config = dict(
    d_model=256,
    head_dim=64,
    activation='gelu',
    norm_place='pre',
    qk_norm=False,
    attn_scale=0.125,
    init_std_up=0.0224,
    init_std_down=0.00424,
    beta2=0.95,
    train_tokens=369800000,
)
MLP neurons of a small language model. Each row is named by its layer, matrix (up: input weights; down: output weights) and neuron, and shows model dimensions 112-175. Each number is 128 + 24 x the weight over its row's rms, rounded and kept within 0 to 255.
After each neuron's rows, "fires on" lists the tokens most often at its 100 highest values on Wikipedia text that the model never trained on; "fires after" lists the tokens most often just before its 100 highest values on Wikipedia text that the model never trained on.

L5.up782 [119 119 113 123 166 137 138 141 158 152 105 143 135 133 115 160 153 120 141  98 101 134 128  95 124 118 126 114 169 122  81 136 116 107  90 121 100 169 106 180 142  99 124 158 125 144 108 175 133 106 133 134 120 130 124 134 121 100 143 156 136 127 116 139]
L5.down782 [104 137  63 177 160 128 110 154 108 119 102 128 126 125 117 135 138 134 110 154 126 148 150 112 113 125 132  90 141 116 111 127  90 116 128 160  80 125 156  83 136 122 176 121 117 122 132  88 144 109 109  95 137  89 104 187 127 145 146 101 121 154  94 115]
fires on: "2", "3", "W", "4"
fires after: " ", " (", "-", "/"

L4.up712 [131  80 105 125 117 139 122 123 139 147 124 126 153 134 136 172  91  87 140 148 137 122  83 122 161  82 110 133 161 124  74 148 137 140 126 127 123 151 155 134 114 127 108  94 172 145 143 116 112 120 107 128 137 104 144 144 112 114 155 114 155 140 123 179]
L4.down712 [125 124 133 130  81 155 123  76 151 166 114 174  88 130 128 132 135 107 162  98 136 118 115 124 164 154 121 124 135 143 121 146 124 160 120 154 131 115 155 165 129 111 159 106 131 108 158 124 123  79 136 130 134 107 121 154 115 127 123 144 139 138 151 149]
fires on: "1", "2", "4", "0", "6", " July"
fires after: "0", " in", "9", "1", "2"

L4.up1012 [ 82 109 138 155 114 109 142 112 158 139 145 128 182 115  84 158 133  93 108 115 157  91 118 125 149 145 143 157 159 107  92 163 128 157 148  55 100 138 156 111 115 170  98 127 146 113 164 128 129  93 129 139 124 124 157 128 126 138 162 108 150 146 157 174]
L4.down1012 [137 149 116 159 108 114 134 147 113 173 104 130 141 144 131 169 117 121 152 143 144 117 123 101 149 156 110 142 141 109 126 116  99 179 105  71 161 135 116 149 110 119 157 132 141  69 118 131 106 134 119 142 141 155 157 135 112 155 111 108 117 137 119 129]
fires on: " |", "1", "4", "–"
fires after: "-", "2", "8", "4"

L6.up741 [136 138 175 115 183 102 111 184 168 165 109 185 121 128 143 118 124 134 160 131 167 101 124  87 119 149 105  81 157 131 144 149 137 131 107 108  92 180 114 121 134 110  76 159 132 148 126 120 109  92 142 134  71  88 109 129  81 138 122 149 128 125 181 126]
L6.down741 [135 131  97 111 131 166 138 122 106 144  88 106 118 105 102 137 120 123 125 158 125 139  78 154 144 131 107 100 163 116  91  93 122 104 154 128  85 140 153 133 161 148 110  83 151 109 129 138  94 130 144 104 170 154 142 142 180 111 131 146 159 155  89 148]
fires on: "2", "1", "exp", " finish"
fires after: " ", " ("

L3.up668 [134 102  96 135 159 112 115 142 164 135 130 146 122 111  91  90 144 115 123 141 174 146 170 102 149 123  78 158 144 155 119 146 143 117 135  89  76 124 122 101 146 119 111 162 162 136 154 139 131 107 124 152 139  72  35 179 100 134 122 111 110 147 113 153]
L3.down668 [148 114 111 140 142 160 125 139 114 124 123 153  90 130 139 161 144 141 105 148 135 103 121 122 112 109 144 135 121 129 125  78 148 118 115 160 115 113 145 132 130 147  78 125  91 116 134 121 120 135 122 124 108 197 149 142 116 132 110 123 104 103 115 174]
fires on: " |", "0", "3", "5", "4", "1"
fires after: " ", " |", "1"

L5.up660 [117 129 146 150 144 128 136 147 159 137 178 107 106 127  81 147  92 116 136 169 121 144 152  82 162 122 151 106 147 107 111 125 118 121 119 131 115 159 166 125 170 135  83  98 129 162 110 190  94  94 110 121  46 153 114 127 121 178 114 139 159 102 151 141]
L5.down660 [154 126 117 114 117 105  93  79  78  91 111 130 184 136 151 151 156 138 141 139 112 104 106 171 134 121 140 132 124 178 145 140 163 149 124 131 113 121  75 141 153 142 160 113 147 130 116 106 157 136 190 128 125  93 129 140 130 123 130 128 151 148 118 135]
fires on: " Win", " The", " First", " St"
fires after: "|", "-", ":", " "

L4.up725 [105 112 145 103 123  90 100 149 159 136 131 146 129 120 108 108 155 126 134 132 192 175 130  89 106  86 113 124 173 117 129 132 143 137 128 101 103 156 140 112 139 138 113 151 146 150 114 133 113  95 130 105 118  92  71 119 111 154 128 146 189 108 127 139]
L4.down725 [138  98  80 149 170 153 156 128 107  96 115 117 120 127 122 113 105 111  90 133 109 146 105 158 121 125 105 129 127 142 165 114 134 140 129 116 141 171 149  79 187 142 138 141 171 109  99  84 119 181 132 120  85 141 139 184 151 154 140 175 171 124 100 129]
fires on: "0", "1", "3", "7", "2", "6"
fires after: " (", ".", " "

L4.up424 [148 123 144 108  89 150 110 108 151 143 113 148 166 128 109 104 170  81 106 128 103 143 126 100 149 106  93 123 170 150 112 118 117 111 110 145  87 118 133 158 123  69 112  96 129 174 121 138 139 139 137 123 116 122 105 107 140  92 138 150 197 156 134 115]
L4.down424 [126  99 138 155 124 167 120 172 104 145 125 108 170 115 117  74 145 162 125 127 100 161 137 152 129 162 153 134 117 121 115 129 153 120 126  95 121  83 136 152 120 122 130 112 182 124 126 121  85 159 125 124 137 145 111 116 167 140 105 157 168 124  94 103]
fires on: ".", "4", "2", "0", "1", "8"
fires after: " (", "1", "9", "3", "0", "2"

L5.up103 [120 131 119 122 139 145 116  98 131 134 117 107 174 118 139 101 126 101 172 101 102 159 106  80 166 136 119 130 168 155  96 115 116  60 114 134 124 152 113 174 134  82 126 122 141 146 148 143 144  87 125 133 121 110 123 118 139 145 164 146 173 155  86 127]
L5.down103 [101 125  72 133 139 151 136 186  71 110  99 104 159 147 147  82 154 130 123 167 172 140 151 145 138 118 132 117 132 159 143 114 133  67 128 122 127 163 123 111 113 110 122 141 153 158 126 124 141 111  89 130 127 150 108 119 168 109 128 106 159 126  89 107]
fires on: "0", "2", "3", "8", "5", "4"
fires after: " (", "1", "0", "2", "8", ","

L9.up852 [156 165 155 125 156 139 104 123 182 129 154 162 166 138 107  98 165  80 122 108 132 146 145  73 111 138 129 151 151 133 143 116 133 116  95 126 140  99 126  91 161 158 130 105 124  85 104 129 104  86 129 134 104 119 131 117 122 121 133  98 112  95 171 152]
L9.down852 [149 115 124 144 120 115 105 112 135 132 121 132 116 125 115 181  53 131  94 121 117 121 128 139 141 111 135  93 165 115 106 124 154 124 133 145 163 133 162 144  73 161 118 151 136 146 147 133 110 175 139 109 122 142 116  94 181 135 120 151 136 136  89 149]
fires on: "0", " during", "–", ","
fires after: "2", "7", " B", " |"

L9.up322 [116  87 119 128 121 130 133 150  90 158 120 180 128 149 136 138 131 144  91 105 128 112  84 148 134 137  74 124 151 109 144 137 141  99  91 120 133 146  89 111 105 116 120 102 175 108 118 125  84 153 114 124 137 139 104 165 159  46 156 150 129 135 120 123]
L9.down322 [ 93  71 170 136 123 115 141 157 165 113 115  98  93 162 147  71 141 154 148  79 124 162 130 132 136 128 115 148 168 116 164  77 102 134 121  85 135 130 162 116  90 117 101 139 110 167 154 122  90 141 138 138 142 131 135 145 174 121 123 134 144 136 100 193]
fires on: ",", "7", "9", "8", "s"
fires after: "9", "8", "7", "6", "1"

L3.up454 [125 113 163 106 163 131 134 153 127 135 137 137 105 132 106 157 151 138 184 176 143 101 124  86 156 118 104 159 147 104  99 112 161 132 129 116  99 127 112 119 196 161 126 169 114 179 138 142  90 158 154  85  77 157  76 112  88 115 115 143 125  55  82 150]
L3.down454 [125 119 109 138 119  92 126 119  71 136 166  79 186 139 101 133  97 106 103 121 128 118 137 171  93 135 165 115 161 162  95 145 127 130 101 117 165 112 108 125 112 109 116 140 103 119  76  91 145 159 113 125 122  91 104 117 150  98 102 162 187 101 150 113]
fires on: " —", " –", " Votes", " UTC", " Candidate", ":"
fires after: " |", " medal", "-", "):", ":", "|"

L6.up472 [139  87  92 128 123 129 105 147 107 154 121 167 126 146 100 129 112 130 154 132 126 144 159 140  92 104 121 125 117 130 161  95 137 160 137 126 134 157 150 124 160 123  84 113 120 104  74 149 115 121 119 149 132 134 111 145 149 152 156  72 120 121 124 144]
L6.down472 [113 130  95 107  89 135  94 116 121 147 152 132 155 108 136 129 137  86 124 127 129 133 122 124 110 120 169 142 158 101 114 109 148 124 106 113 109 122 109 103 127  86 115 132 112 130 141  98  81 149 123 106 143 161 138 121 126 137 140 123 169 142 126 156]
fires on: "1", "el", "j", "h", "l", "li"
fires after: " "

L2.up514 [120 119 129 149 164 164 124 153 131 164 129 131 178 114  95 129 113  72 141 121  92 159 120  78 132 101 102 121 167  93 132  94  96 105 119 105 117 133 108 117 137 127  92 104 181 131 112 128 131  96 124 144  97 105  98 137 144 148 123  96 163 103 142 165]
L2.down514 [113  91 136  95 132 116 133 132  97 122 150 132 107 135 141 122  87 136 165 134 121 134 123 109 101 103 101 140 125 171 152  94 116 128 120 127 107 173 125 124 154 105  70 157 118 114 163 129 164 176 127 125 133 147 159  94 132 136 103 188 161 139 160 129]
fires on: "1", "9", "5", "6", "0"
fires after: "9", "1", " ", "0", "2", "7"

L4.up1004 [148 126 138 132 177 108 124 153 170 134 141 131 110 137 120 145 130 125 163  95 154 130 149  98 127 126  99 129 167 143 148 142  99 147 106 150 119 130 155 124 137 141  72 106 111 173  94 152 124 116 102 111  84 101  82 167 108 111 153 143 171 107 159 159]
L4.down1004 [117 127 140 124  98 169 111 155 174 143  84 130 151 132 133 129 119 103 167 142 140 144 115  90 128 143  92 124 157 140 131 132 117 172 105 143 118 153 110 132 148 134 167 130 101 143 100 132 152 112 131  79 124 109 135 180 145 127 124 172 156 130 152 136]
fires on: "\n", ".", " |"
fires after: " |", " ", "==", "\n"

L3.up246 [ 95 137 111 105 170  97 166 169 139 172 153 135 110 108 114 152  88 112 125 137 142 137 146 118  88 137 141 113 178  83 116 112 106 109 162 137 148 138 145 153 164 111 104 126 151 139 158 125  88  98 184 120  94 113 137 147  76 168 118 147 167 138 133 179]
L3.down246 [137 110 131 177 108 163 110 121  98 145 113 128 150 120 117 120 156 144 113 113 131 141  76 110 152 129 131 116 159 123 134  93 154  98 170 143 131 126 103 110 135 147 130 132 125 149 138 101  95 143 141 111 108 105 134 153 135 101 136 114 122 117 116  86]
fires on: " ", " \"", "=="
fires after: " |", "|", "\n", "-", ":", "."

L6.up624 [ 80  82 114 120 146 127 150 104 163 132 130 154 134 139 144 142  99 118 140 124 187 182 160 120 135 139 108 120 158 136  88 172 129  64 145  98  86 149 136 151 160  92 133 120 127 142 120 120 115  85 138 137 113  66  85 154  76 137 129 120 144 133 140 113]
L6.down624 [170 191 137 147 142  79  99 100 124 137 107 164 128 118 135 119 140  96 133 124 106 127 148 118 133 175  47  90 130 144 114 141 142 139 133 131  98 111 143 140 106 142 162  85 152 135 137 118 108 135 144 104 187 134 113 112 132 188 142 145 131 122 171  74]
fires on: "\n", "2", "1", " ", "5"
fires after: " |", " ", " ("

L4.up423 [125  99 121 131  85 141 145 152 107 140  68 133 160 126 127 110 133 138 101 113 133 131  87 134 147  73  86 125 115 115 188 115 146 101 128 143 100 108 145  91 125 126 142 140 155 132 141 128 121 155  86 128 149 110 108 148 148  69 123 119 131 136  82  70]
L4.down423 [118 100 132 140 101 158  80  94 103 119 139  95 144  90  84 156 136 152 163 107 113 125 114 159 105 114 147  97 111 127 101 104 144 134 138 175 136 124 142  72 122 163 129 117 126 120 184 132  86 110 121 129 120  97 151 136 127 135 148 146 166 161 148 112]
fires on: "0", "6", "9", "7"
fires after: "0", "9", "6", "1", "3", "4"

L3.up548 [131 125 163 130 114  91 113 166 170 154 111 146 114 124 154 107 153 143 134  91 172 134 145  80 103 117  86 128 151 151 131 139 132 113 150 151  87 134 123 166 172 123  90 131 149 163 133 143 107 112 116 150 112  63  91 130  97 121 114 164 125 136 168 113]
L3.down548 [181 133 162 169 115 136 147 136  92 134 121 136 112 141 104 130 127 117 153 141 151 131 158 110 136 117 141 104 126 134 134 144 145 120  97 145 118 106 115 118 110 114 161 128 109 126 110 138 120 116 152 119 148 134 167 135 149 150 114 131  89 132  75  66]
fires on: "\n", "2", ",", "3", "4", "1"
fires after: " ", " |", "1"